Weights of a small transformer language model.
Size: width 192, 2 heads of 96.
Training: a variant of Muon for these matrices, 192M tokens, 11725 steps.
MLP neurons of a small language model. Each row is named by its layer, matrix (up: input weights) and neuron, and shows model dimensions 0-191. Each number is 500 + 50 x the weight over its row's rms, rounded and kept within 0 to 999. Numbers have three digits each.
Before each neuron's rows, "fires in" lists the words (lower case) most often at its 100 highest values on Wikipedia text that the model never trained on.

fires in: "was", "is", "were", "are", "can"
L5.up648:492486530543448481566526524528558613462491454506478522459526503469419417513352399545586423441512491454501576514431557455443500454506545539444435529436551503534490429474468543541546518406551518569506480514454504548462502500435530543512501398499480570532519525529559420478436511466423568548511449522433518475504554466421530428505442394583481558451596479408546464505572510484468535524470572521528601517487565502516524525536535538435508522477485496484539570492472543455494451445571544453437572468416516498519588484466522628464421500405480501500577552503434558380486586522472516547

fires in: "its", "more", "s", "very", "most"
L4.up141:536435538443513528422493568421523475584518523523505410516401523449430518567483640421475399610445501510568525507462537436558434460535529605479469475558530443425461454503520456579489475606491490507527444490479502476458435486511538567502536509524374446452494541523578532547458483541462479513449523479535485554504473469481459578524550503571491517513528513397514510551482557515628529413469455552420449578562510475467501518541491509528589522531448509551428485420499465512499422436573436400565498550546453560490488589430515449451532589430485520530520451524537477529459483529449552408

fires in: "however", "times", "although", "night", "time"
L2.up589:457571411464479452483496483536533540480555526444471458587571528512570563453503541459490489562493547500511468524409428478508559509518487512634485451475492483544454485490460483530429540415508463563489475557553589576410524439511515531432485521487436432438466418451503480503534512461536534421560580558611518568616509446580555485627442498532586553560540568474529605553522547506531470493410612432420550443529488522520500522522499534426535500512506523449525523464419483446568515434533495580441505463435537466529440473517504456447529558540445429601473486404501500487510440428416509495

fires in: "of", "in", "as"
L6.up761:557505547394426512510476542488527565442472507524444403506456473547585529459581586434487491502489507445528461504421484570471591441464483520477499450545423403507465535438500601569490527573470537480511530527494537566384455465524559567471520526505425519549572476562490542485543442433510514490524493493522484545460539483554515480556449420413587510514442519523410492469504503550488524499482472584490406549503438479497508594543465451506454554522524569379478542569526551564501535492587464527505472482449460389567448460581530561355478586512480531464483552506555352537473467449504571467

fires in: "however", "but", "although", "there", "though"
L6.up421:427455479466504406488425449509495493548481533470535448560463568490453505488553559498492454499445533588493506505476572628520485397591544436536500428469508511427499428509544488481534567560456445499518525482516456499592475572376562456471434582459434534454477491509551496457518612453539535456518419474552511435564460404476393492534404522502540495532489481517535586487396480512556561455437529410524582565583512488500536575511450543541527458452554487487483512517490534571571439550496512578464529468511565437422413519508393501517494567558587488459542446488436471500445525449434541576

fires in: "most", "some", "type", "more", "highly", "best"
L12.up357:354441482465516531524450540457578541505521477459479556447550401504442528580518511446504503547451516467509566499519499469477517534633438492544531437520446532480437490503516539433635476547434539499533519481496562502449443467492444469547481459533514434524472518486457535575509453501468522381525442436470425422472524621551529521532482416587455493419596440458558462479558536547529548550457378460454468438405528517438521599581494556546552469447557488562515493480519589538459458396499547508514545464515505526526475513523513447523535546512426481503572472441430510419530583515576606500

fires in: "one", "so", "most", "more", "each", "only"
L6.up528:507435487447489493507536464516528489528510491496553481477591501473537392516432431597510422520431489529571502520528557554523576569594501554523394442500543505377548479508435439537492478441405491514412416562437482506482576528409466463511473488542445544447494558530411481598604393558530464497593529476395436608517460532464497550496574563615513443515609469504457515508497493486539539513528476537485491471490468543550482419517453538518492429387492527592402429424430541463573469535560535544503549483492449524508487483466494551505541526424565542510485498427493465517499461545518493448

fires in: "is", "was", "had", "became"
L12.up758:445513515440505519401522503525450513452461493575478421515513580540542422540483518510521447497419590493497489470564610445490488449547534596518493449439563442500508474391455483513577498468516560568514476449490536530512451522518493483512546491474395500466568481473511484499505506441489547423495478569583532547475562442466555443557469499559607479530586604497503354488481563481499496537513518471436458509420576479544486571570485397488560491466515539492486369360497537444472414551574475583442639445555581452517482480473501543439516544421485547484476524515495543515459570531459532551

fires in: "its", "their"
L2.up584:480491479462516468511534410485472414485566441481530526512514503541531451501503612492516478458506475580479502575522553428431505421512491478444573472527454576522514490480523495458563526529527566491569451487549541556457505515390565492567596346567383492463438469554577512497469479480488597536498458533515481463434518447494474495602470570464523430540574449489511520422439474420553508527450520503491488564485439549576516538477448537358500394555533522532596465604576472523464479496475517417454574467537434522486461561557482488510569567442425466553432466450562485399567541542496526462

fires in: "can", "salvator", "zodiac"
L3.up744:494496499504427462475450485499599541451537483432426540525485474480491467399491553614527427510509559537596573521478541499392505577494453602492475518565540480514584456448541520585439461505490553455438477502533500525527479530546510451576578604474492511516481556434455518469434448467548510408481472453479484513506546465475408444575479443558491569484520422517491645491583443466534526456473512526526544582489412472511581475572549457528449494529494475401401481504510492428507476498587502547453488470629505454556507481541535462544498492368468477530483584425509483548450615555531567504

fires in: "this", "these", "they", "which"
L5.up100:513478500491568432567504471496513427566540399511385532553493503486421567513494421403493479479508525577514410486514489559489503501472522452493569448501539503542419492518466450486517447543576500502472420548543476354631583488490501538556470404499479440527486559584474513483549504497575548492416489433471398587502480578476518518536392606515555421569561475604423552456466543394567501521516528560485543478385493430524483532571472528506471532482509483518476416509495560575543513457494528473538551527541493608531457485494402426437521518519483456523471510501472490541541476520490520385

fires in: "early", "late", "mid", "c", "middle"
L3.up257:435534429526554486553581431442515496496491472380539479430451486470600413571513556504514444519498511588457448458442535462459492554455500491494500448521480531449465550549427469535502444410477433575601503529433520479553528570486458519506488532513510460449506600526561443589509551461497530470601406562535482485491424507621543480497484469553503440563449526462479502462633427491535518485520473488409581428461553509563569478407424515533505429487537466539444463525457421560506488572557489519540465527545494476497545556379544494388435506529442498458492527592445574529508505420536573493

fires in: "used", "system", "types", "systems", "type"
L2.up343:458477570482408475562449506537559481495393493477408471465520452582405459518572513521629596407474540502476463519540510532540375465550453545478504498448499481475510456479492527503540493496499506542601484449542499606546490398495578478449472407481511498389509395479596496542535465480544497502481488459591446467448547484461547445528501472545489587416557576428456407544546570509515507440455527471557528453480476552569554464611472528499520547565573461486495531518577517551564406517482551489494440478456449471532448558468514450524475550502445559531541529518521415515485577401465590480

fires in: "took", "take", "taking", "significant", "focused", "takes"
L2.up691:447413445612389514456513551521398539474553453529499581424489536452478483433473493499521511494565506442517543456529513480495488482523473470458458497510393488524511447497488476494515381490520452539559458436471615444570521569412485427563452537493568486597560547467547512517585427534417549512493581526489410414539483531535534528532480532502488515571484430467501468526408518415477477427466548479526588458525462416546445414529426512485500382476505514591457508526561524495531563525506487534576603513508464578526427465425534512475511545549454453508556513453419530581565383530537515557

fires in: "other", "major", "main", "various", "these", "maine"
L2.up76:398500515479470469471518517472564510515567452469555529434545545463461478494368558564505464538605422557554480459482450554482455497430490512562419452550566410488458534582485446498548543505462499534478420609464476503554510437478392535539452457492490524467548576546570427557488438483443450497436570570476418536421404422532500506560469523499531579561487467550465556490504542529519535427399431445488580483495488476472488553559452455496501508509475492559441530570494586538453505510493566498506495434584527584383453467552409516491514517402471475452528564557426539550555569456504561445

fires in: "africa", "india", "bangladesh", "lebanon", "china", "texas"
L2.up124:521588459431544408466420539548533533441389555527474426596540529511460629462478510546468540478547566514533410497459423401551540515501459491434485454479500540547512495477538525463489494482401543563417429538483511563523452511502485473499458519433529450454508473535532567577450470462466428505542476485515516592460630465579529606461487515488467547444504519592597487476494521464550529487540473437548541525469433456515442453516568524469525587460501528365457499597597529480525505499486468571604461434455449536480585516505442473530581533415456507458476505456444533469610525462553504486

fires in: "by", "between"
L3.up506:477517496483563535590511424596518574556510527558470466476442447597448450497525519623434521528484499479494464513468496572522500565503535468501528488575446501522463556481490434519462532456519517538528494493511461576497586484492443434583519514460524451514512507536473450519547449463532526487419512469470534527457507434518557468466521491495557498451435560457548457437446505365535398427410422523466462465574500346547584533468530508578553499460578525586572461438525596461482465426504459407538458596481401529552553553525427433533483514527513516428525566556491460410519619540457538418

fires in: "it", "is", "was", "him", "by"
L6.up363:483466493408561488516524469541532403517480527507505392436494487479511514466480475608528506495391518494497552448514617537537525499571558498457384466442418512468580496572573485550456454521447546543519519435451521472445450481547508444557554498525522495467541501581474539488547501498578438472483544571463440506429514535469670480525457567452439471457545516428472463514531492520581468531471491460466498542600470507561501436434440493557500476462473497553406463458508565564482428517511427346492568507500471499454550430428532480603512643487474564529496527465506477464542600484485406534

fires in: "the", "to", "by", "when", "while"
L9.up466:502432548522421483550551404527467485451466553421530477513494560505454416555411451503461489499635535571474576458578549547428543504501499482473472432471510594454439387503490506544455541432481478485455425557515527457554508578485458452393555490519543564479552523600530525526449471562547509488518457539463440573491550431472538454482467478546548424562493444551472412449510468436515541486573467472480472534472526534512545538453578564472513548554500513454410438478417516502509458340488536597499534540535530507458460497578607499519568494511488502549465506418513531383511612568466455483

fires in: "an", "and", "featured", "as"
L12.up262:504408548554509453574521472485493503505502549522445422569566532530563523507463457590513446505530442511463542509521463460467438492502501487447546553461486479504511525506449604532448582432575470443386445424482571484513537442597469499457470502480551551533540526594419511499547388517559479487549475509542489485553491447446380505402549523624463480494435500491494561544544548461605552468521488445495491537415540481492491455475381494502565441514486536452377483554511488511479490520504504540535555505561484514437392650469487483487450597526490492504479398500604618459455499528512565448

fires in: "later", "soon", "early", "various", "next"
L3.up276:413445441530591495504500458507557532590500512471469441522390533469534473468492544484421488542538506565520431512564512527440513523391541520408442412485489538481478438514474464533410475460408467467458456447567525538459476627484485463508488471469421494510538453541560425513516440595518456558515491424492436546638538526550548459463493464540488560512534490512490517536424467457437500452528506564440541413469532523514546545494467503579516470488585535587450562418505600459494457518473496555562457426569493601471455485554473548519553464475469393488560542437491536583614479471619469439

fires in: "series", "championship", "league", "match", "race"
L2.up83:457532461480457608573514558506521452480558516442523479539467468513436457521452468512501534560437546482596502551486505513445566398588542421486500557382383506485460507492489511507508471548507547514552519460443456523478525462527531419548404463475447441524472500529564442567461533508469482546538521508583561495461438491487541414546651560541459531563500557525498474479510476521528504496489545517549563531565427560553476551490533442494532456505552595467527385502537447460525462497468424471556473456577423446500528407402537536459519437501364577502579508503412434623454493402495552469

fires in: "on", "of", "after", "following", "during", "upon"
L10.up266:534496424507431507458493546498458564420467536513551459473526560469549606478518441386549463494440594549481497419569496547393534480527481497557552429491584558531473501473473497523482508513514413523430486478408450518515477481499547579481544525506447572427442500661489576470536543490487515463412481482504487543498610457530472551570409497510496578590481417546424525475509440543617488524494488476506523495549408551509559569585466503463541489521451528447393540465536477515483435483498541503441553506569568543463514476512504488621558517453412609422579461499493420541471502539522480546

fires in: "cup", "award", "medal", "awards", "tournament", "series"
L4.up391:506505493593540500522471501475478637490564521407551608540469469567408562621457524502574465479375440424505459552477566510523421561443536448408516523466500532482492495487522469438439454529492439443564582544455487469546504397557641476477400528448536477458473457399536447464455498500496495545539473448511493505519477446437522532551542458545502517551487544540519491453513507396429564506460497506508552504487471524493414376460476479559499488570424482482554494490535436489525499499549484519489430541440464573493427532459486475502509522481536615636550519456536515538568527480577425571

fires in: "and", "or"
L3.up32:528416561475518553543438508516533483507465613472433458468593454474531483526489497460554521406503494530500524531557538529557567608534501539554531558479469486461451531502541500498462532411497483481567434562434514426438592424504620519504501485546509552452535523553495441554405512424652461500533469499539510494513518415424566479490540445418578436497574515504523527516431497574503529556565431507462548498417523439457536527517459525501618456581541388475396443535467448537578492415441492596487546487474421389521506466542496484493460551530402564527512526541478536513486539477470551443

fires in: "his", "its", "s"
L2.up230:517503480509540446510494478497491559521431635566495525508455483532431461507487566540599455477428349543507439551445504493530465521538428507473543529499505532514507490503471492518564455517557486458473494479480510513528508551449490457510525400531472436503449446482542513517541441468505530578421512524564520466519673418405433460520535507465570410366446547453551588439473457486572500451493535553451564578515587576588531492433481542519455513599427524495546544444447446467485526509489456402543537531521429627447571578512474502495527526520481450551465561615476551503448483467535441523

fires in: "of", "for", "about", "towards"
L10.up458:493494486448526568478614581482429554542446483494516486490459393488550531539533417512501508453554464381440548564427523558478494438441537483442528464453630529495480548406453517430557460443477495494507476537516525567551481441509487492407569493512530590572554451616539487533557483524520577552441487482488551543512544584509498564521443474457512598575457477476512527470446471398477535545559545441560525379496542479567405523521565434504503516481470546447407500615489426449600424507517477545523488459503521480501509486536550579550522582490474544552469522492435510521594605479535466503

fires in: "as", "countries", "times", "europe"
L5.up26:580478538499532610518472456530517475531458541561548461565511472571405518539511554518356526514523497505525396535497519422479480493463509526484463461476448456507506529476573456547421565569408529496489418443514505508552484449563547479469470549446487446516471477493457541533486524486506476475515466495591523533473559538546502461453533529473463567557457537600444537456484546494581479487441450528546467578451391499469480478524507572543564531457410447479601486602454482520480453424502442471508446494510478490522579504640543489537460525400374566530438342547577599584555461459509543470

fires in: "between", "both", "vol", "rates"
L2.up611:564444605529482396602528525563507496537437459531449429425575499399580396502383511531450485470395506584563482602587497542492499574542532389456473494482451508543473440547448486521493489404413569530499402445453521493492539458526558506544478567438494569371455505522494485523538499537471524494514489474502441526571501578476520416537526480507549594453539535514520509453544557483525444434496497505431465529522505452494490424424489519551492545529461541498574483431547593498498411516426394460475555579505531591522572482544443546431500484536494455527509575501488529490518507519458420475

fires in: "held", "candidate", "based", "place", "born", "played"
L2.up507:563561497492495550563469409460504491454524493494561481560442461562381454439458488522489457556565421473495603454495456557551521432458471464515472507447552458523438497560515559619532534595523502472528536433464500442493542542484389504534523482533492515517463451462502565584443626480523509444547510472545517578476480451378497485447459518508453480393565497461646486547438459439567511514453457453459616574468504503548549592566493422446480410448583517572558524523439513503501463471475432476541496493527494494533521510502512416474571549530514393514567454475443463451495551525416497579

fires in: "professional", "early", "graduated", "biography", "teaching", "middle"
L2.up723:523559446509469473492529585505626531437574435466519498498531478429501465510470462491528423541456531503469490436600547391505535486421539542560522492503425608508570508463550530606519471565550400480474471463551459520451484475523400497618511492493450503567503556586560526485499460484452526526469498511508487434503582544424515531430456451518561490497409586445521477408548501560505495550612493600447508479481503429476427520491398545480510485518529531530510492425426588571446452503459543602448536462583495433440550539483510515505436441480440336527563457525495555482479497496463485514

fires in: "dr", "professor", "mr", "master", "chief", "knight"
L5.up130:394480444505430454507502504512498521544548505440435478433548500449540599521604521490508466459517524558369487489487509504476594512490415428510537521536516438525506591524469499561630541396471533504500479514486522527499619408515449501590470555449503450544498492477581484497423514473488568508442535610433408497583505448509473485487484581504555500587460556442403578492511505403471595528446450466528384504551557422452534497427485568404517469549440463474508480483406516513493524471493445427526527509570461493447441528615486518489482509552439492469530531534496560522507591501510560433

fires in: "after", "for", "later", "during", "successfully", "the"
L12.up545:498520574494525470470508515483424484468501567474498549591561471514412498427510520497507532504444575537451554409471574543441561505439549485441408453426532627485434491572541602518399467489446449416490534426539449530486502568501517456516519491486518512520493575558568561453451509540539435492376593569566444521560596560478550543532552478536525495601523494385429518489484554419590480495475438531473539476511566516389561546440393547558492524484516512402522557486522555475453508483478488540518532561532490466535429465468503547540581487529501449529512467437465495456497379431472447468

fires in: "an", "his", "this"
L9.up643:470492363518445470537582541526507526490481549553431565476493454562465433478504479494519435507501453549480493440475607524490539562534533518465432451548486543601518554505464497471463432600540439444519515434539440565531448417507408559477489488447439471506580514435446523524509482579544533509448473475525510566496448551512514467496526487439489455412553536423377450463507518385573622539440541478499406537470483509466574575561374452444467421525608531484489530475575486530486484447486590421520592500485507482538497468538438481450495518582484425565491524567540516498416428518563521550

fires in: "the", "january", "february", "march", "by"
L2.up58:448573589537508530467514477477484559562528467454477464522430433528433547498509522535530509547440477454632556529434496532584495590563490515535544535496515547558484522499469498511448512433570529469473585527454531419519498494467492437482448442559526481507471531466491513484464511487514529537490474461505502436400525547495491450574420495490548420462484533538543458484439535412623487571513454507393537443443432474454501500519440528526485514411592484419511524539511569618530554521504465518536527451439313345405424556546486425523549523547512538623462462466509452446485455533516534568

fires in: "where", "which", "who", "because", "but", "if"
L3.up364:524413402480556520565493537504537529523476581482573491487475532531477461513449487544521498558529595439528480445491524420482596440503442449596511483450533534452578522522465463471454497436471561527518510480460505568624532439499447553535498572489429476460523568450485383560578497493500534441502452461464506487484537552487455509425556487519480496529587545482567400576446589460398479498547548512498537533512509494514474528574508497510511480421541494533553413512605546379567549443472571461526386527416371568394534542458513493491467477433517557506429587490516568548544548547426465532

fires in: "and", "the"
L12.up290:425495417535495451418499457519467457595402507567485466570541558470498474500517488470451484495491651430502564490478437530445475481447453568514530406440575494492434432458532466501507519483477503463470535579559517483500496501564472487558524418390472458496495545540493551528490387535563495446453594544529532396554541407520515591491410423463504547595477498511486425472486577510574570488480515479463589456511476481490471382451526555527550477439524458588420560535529480506509489476454498490481524558515467559552484554509468597432555451600504415586489593485450533528512554595552490465

fires in: "cup", "tournament", "championship", "played", "racing", "medal"
L2.up128:529471535491469591488476526469535523492555451463493616452521493565436575477485525511585374515479474437480540564455593594423440529538539373485529616473495453564537517472522567515490492500525386556447528573379415512427557519497532492549542397374453488466511534472502462512544507393536487515591463523470415484460483434427516482516504536483512523555413558519507517514546467569416473476536493481584513474474513497471484522484532585468561587486425517530584511451510498613473558558437434521485441530521437521449429379458514452472557498522534480522451482492520500584547512501525455480

fires in: "world", "europe", "european", "s"
L3.up590:492446579511487517453546486530512556417532527477549592607384498571467474527560517557570496485458473479552398573456562535499580601452443448520466486497423510448478504399523533578468513527585435497456448486597535603617435553472540466584515527542460447554469471443488468478498487459517491600549578519531487505496512502514433440481538563433542503477461516494365466398582531503517538468515493550554485472447500500432529524496403505517518497430438473531482582553451536571487481460561494402505463479473479597483486542539405349482444539516465532516479516491534450502514461459483582463

fires in: "in", "to", "of", "from", "against", "over"
L12.up424:515582416499437551473426511480430531511500540444582556413451461489521502528507468510511482362489424504551435436513457561425472436508520504474465481498526567518478524450508459479456453605523510518523572480609589454500520430555491406496539541440468492445506476554509554507538455601456513495486507534524517481448495476513465512499604457392496523547508474508417465571559648446429496600607553542434514523517517438533515545469535545468430423558462570531539512522491586518519465571569427420486519418475440470412443464500461478530530560531474444502440601530466508446552605468551508556

fires in: "most", "some", "make", "lot", "all", "statistics"
L3.up387:494469430500442518456446486501513460514551501516554478556475393554562569388509551508517466556495469473560543495458423462462473508515504422536379490495508444431502548512489414495442463519577468533524444490449509483527432476523453514592502480574519494418440565632516465480496402531547547434590414421483443521520535570584519574462560515522467490419510447447515498507435546633439455503548562464517467509549557455501533495519511446598553439567390499543481518424419545502491521462492479521472582511588450477530593447525428502478505560440548482497536485475412467546588505581483602540

fires in: "also", "frequently", "previously"
L2.up112:471554615438562579523450499536470591516491477549551397530462488541572461495507476504479403502496388606466431543527524522496467539502469503424417465451495485461482506484511465472516520477505500458451413536465547493469505542476535332470463480449455499498488467571518542515540544545573428460467524474647521508587527439487534525514478489483523488420586504400580492466503473464499488505441496542522483491508444505499529494553443487557546506545581536548477627529469544447458407463596451543531580423486487451425408517498597509550504493485501636549415570429483522547472479439575428471

fires in: "and", "or", "this"
L5.up432:489362543531559503384538482541555472492534487545434525517482543553425597482506569484485482546451410497466460457406586540501532435598518595528501486503531445619386512512461476479475531480514472461534620544513439510488535485451472507498527470463481535515404517525561469589584594409608503402519527527537447594533448529529465560533536507493473396430560497490525482530481530388526568460439558459556505523474532451501558576495448481454432496508464471495463573482517549477579519515468560487517509432494544464510462509430456497521525483550474490562575431371537460536506430569473437496

fires in: "early", "late", "and", "until", "next"
L13.up286:402470577526576541420537575512505470552511462492464454510513499474501480508405468572524463495509504489476481495544531471502568454397447350460550525489509612462508581443456590545544518431501461491487526522519494532463499404418501577467496337430538560531548576589516483504526506466413489445509520481502473516528557472542528510501525445565575572479444557532467513504522378399438494463480488503461436483474585497503445601480451547485508516559560486465515569534488512586572520492534495445587588522572477535487476426421423528549498526506511461564476538363523523514428414508521567512

fires in: "number", "series", "list", "family", "couple", "types"
L3.up321:536431525464530365537489532510506523494519575484470501478536472525446434510489522506553531473493371558484601554481521538459489499545447423522519446453535471493405491576445472514522463580539595521588542409437586391509626474579532381537462554441492529384468484483601548519475531520471528538529510495491513472517477542501553516530537479504400544516503543463485448494548495486429486469434477560451492467414443363529533512546529397509457470540462478570427556436581444462579516519518542469452511471501426465510548537490517515491532509550429569559513475485405572492548490537377573499

fires in: "or", "this", "note", "iridescens"
L2.up675:501468452431429533532506499462495445399473510504478490538501519463466500580464464504523526545469495531454471442545548577590474520536562423639534465535538416498466490544485518477555582557544417477549445536550514476409493524503589509480460442474414512481509528424500443561556538445506458477549449518495515515517479465434482511300498465485615524543567524514541456549507485504588446510489511477473597394419499473616468485461517401561521383501528554488496518486572517485540551370553533539513549438401482442469450478522507419610433530526528528532570524541499420480527541508478504493

fires in: "the", "at", "from", "during"
L2.up724:451478538509439571459484579410492604490483551470413524417480552489453497443457492603493460560498526494531551518577425544451522556495476469530510509468449526478457571516479595542499479554507432426452560401505579372513470603481497466524478541530446521447510524522477489540479607374485510473449526486518503521474553526513413481520374460450521566581535497494562520496495472448531414505493527538431512516477552397460563564457474529491422451538586528457586522475559606573450528419519494500572481553509422428411460568463401466490518564537436528537476533532503573495502476482579430482

fires in: "system", "graph", "video", "character", "systems"
L3.up296:490492493505557421555443458574538425432456558480501528524542538604526536496562390541588540495430473471432588585539531455584443517536521497414519610455541490507461405485516493530476471483476484528489485492407549561649506470489596506425488481543520493460502469541447582497478468513502479488535520450469504501498585518401520524508515513446474573428483520514413490482474537596468526453499445407550425496438531436503555510487485545464497555534521462428537484525489521489549574394437483596533485382510527458552420500397512576521519631533458459546518588502436543506504474489420527423

fires in: "of", "year", "very", "since"
L9.up576:474485610487580546486474514510430535549435517474501580503505484489605638574523557493507465540540505452450491545435525501462545412573514372501514457529472484482499471456524464497462518547551478406564446477508589544512478473506471592505528535525380541439613474536534500508445558535452493516494442493472515507487499470543431510582425546474547515509485466511609445371497465509584467467454557443499489526530565531469499532593374492477553466478525456588460513449472538586460411617437517638486562481532516523459548566547507467456528498565469462570512467492468439395490466456457469494

fires in: "also", "each", "currently", "only", "often"
L6.up483:496497576392518543521485578536558523442521551525520402445514608612553478412470473496493436498516501542497389530483536433497482528516519469503434508554393461485396381471476551503597527565481492475513421502571474497510548491502516437419454490450518467459536515505529557539530452545548445522467457421479475511551508509593450475542442490557442534519458480522499577658514498547406459499482563503437453463489525541514558522473465468595499563581525492517542582556454528354466426508510589514525515505453476507481421528468581469456518567568515591441502450435549545478441506488503424424

fires in: "russian", "german", "english", "greek", "germany", "roman"
L3.up625:500559444428469528551478495561499535503444611538480482497438435460528429499500546478543496418573423483476536481512368429592455461501483481513531446541460557541459581421436473479440525457479574476571497566522458570467483533543457523499574494524536523484526624497518349625525410431520591525475545558492482459544414557489471509456523586576522562486519568560506548427496541523584491486436536488555522424472442489522542559462615410538559458473591453409465459501506451523490578508565491515536484426528472483469468532565485522498469474460537558487407492438510550577445485474448507480

fires in: "was", "who", "died", "been"
L4.up583:526489515508513532559508407501385566354505500510411543542476509530471393459466571511572395502402543496547480409555557457467420551551462479493494562452447473523449464514443550477380480430550499544562472609548537544493549519575478424447568555408470494408544536533430484473485503520493510534532401515431427467569523479482513481552415524397439488496540530534451520433534543473509550553527541494420538568459424486585510517474521532513533564581538480491488500447520534499523538556491400535503521527501601558514485566540478481479491430542515542536537476472483423449530484587398438447

fires in: "by", "s", "us", "from", "download"
L4.up356:545446495446387484438616453537538481503579525449479442517499475549548522517451447637599564590471521509560510545572559513440462484440568482532400490509463480534532511556589420499504507469571487495574533628475588401467398496480486455502446476514479551445491445494482516514494467438554505523512523565489569580497500491520480554555484453498571431450540454544558533538507483483583496544481504496447546474471505508519520450452447517424454425536565496438536521487557529580574511457428473338507501541454454455473459496494479456498561531518437574544551418476493369444559446566458449473

fires in: "days", "years", "time", "subject", "speed", "day"
L4.up55:443469436460561434549562488485568495567497482478471593436549474466471423516535541541411512637499521501572406481429480537468575491448456432548505470536437458375569443498414475513460547511530427445526498420584466532489489480544537514529519501392447478560531455477509463490504471491531475531514462445458422496570567578469542495483487457497582507436496584488587494509516524532523652472423545460537524456456575519525481521408509592493448406519620579446501549520533471590560519508567501628460451527471529541530501529489457515460511504465588474442534409495506430480530442506460493455

fires in: "as", "was"
L4.up344:526514499462458564581409444441544650494512427542535529519393525531545478523541492505512482456484504455494451447479612476512535473478527509533519577444518518499578463477520631492521468475487570401488575518554635442497445516505577503484502467521447598505560562549500516450506509575491415512531489483488531463540493472450448456521500537538559475613436491550403479537514501616436454503469502398530543533385424415587460485435396492416538466532452527443547515452456533608459515494503511529449558454402487532471456445555457492426463525560461512538474476503490459583499550514500444538

fires in: "of", "year"
L9.up326:475487488576536384511488647518588459532428524554504499473531474532509431502559522550562480602360489476549568555557520544417541374557453500410514485510499497497510472518522450522497424486577472537488521570527519518460438506501511499564537578530472458477471416589496504370493409571515627456588519496588460570549453500490517571530503565496543543493590580446468506517514508480518509494498560479400456524548463534507468549521503477374540513521413470495432523520476439570431551489536504507549467463500515473526444552533452558370492482528460428502464465458482490422458483499521440438

fires in: "as", "where", "which", "not", "following"
L3.up455:417410438544525533549547470495507494495458491514491535533495597510467523456475462566515469591475539492531495425481533524460446524433486483487442414439496510371537485419552417497512523510464477505555515535568420562498501466475482482576476462434471583506451486505526527532493552451534494425567507473545569579615539473457539493503565440501444472547556509504578462507397494485447473451489487466487510458473424489669488497449456454472558509472596545629581559478610472469455482503466621528544544401405479578495530540459475541449615524554541525546449509531464540551386445500498465526

fires in: "a", "is", "s", "an", "and"
L9.up132:439452586546516542575461460532410477497567608535476503557483523561462415450534543528533591501486477579523528584532471385455496564534470492513479527585544483540503555516513418568470500431459579521500458475398424532504432512466445574566509500538527427585553536463520477468490601511504487353524518489459458436526567543581396478460504380490526510493544574597531511469483583466417578401462461410479643509483540512543506499515513455511499469505453481527529508526498481560547548490488554547458504534489507503520429512401433494471503472495424464494409512519565464506542420483462441559

fires in: "the", "in", "within"
L2.up150:400472511476500552466525473457465540542619572479500403535491544485449522495507566524572476437411407458542459514496497450473542544424474463473371566546477412493499522571412481554512527478508408560507476548501450522556539477481573495511491591543453450471491574432483576498501508552473510536469515472410417559435494430612494506497590520457457443569521543491501496445509453497559532513516539497523549477484503523487491456437559537369498412462513415481447558493544549613544587532439453445497473606448420502494490523467511393484479547628515581531550501494544509432549507545467460588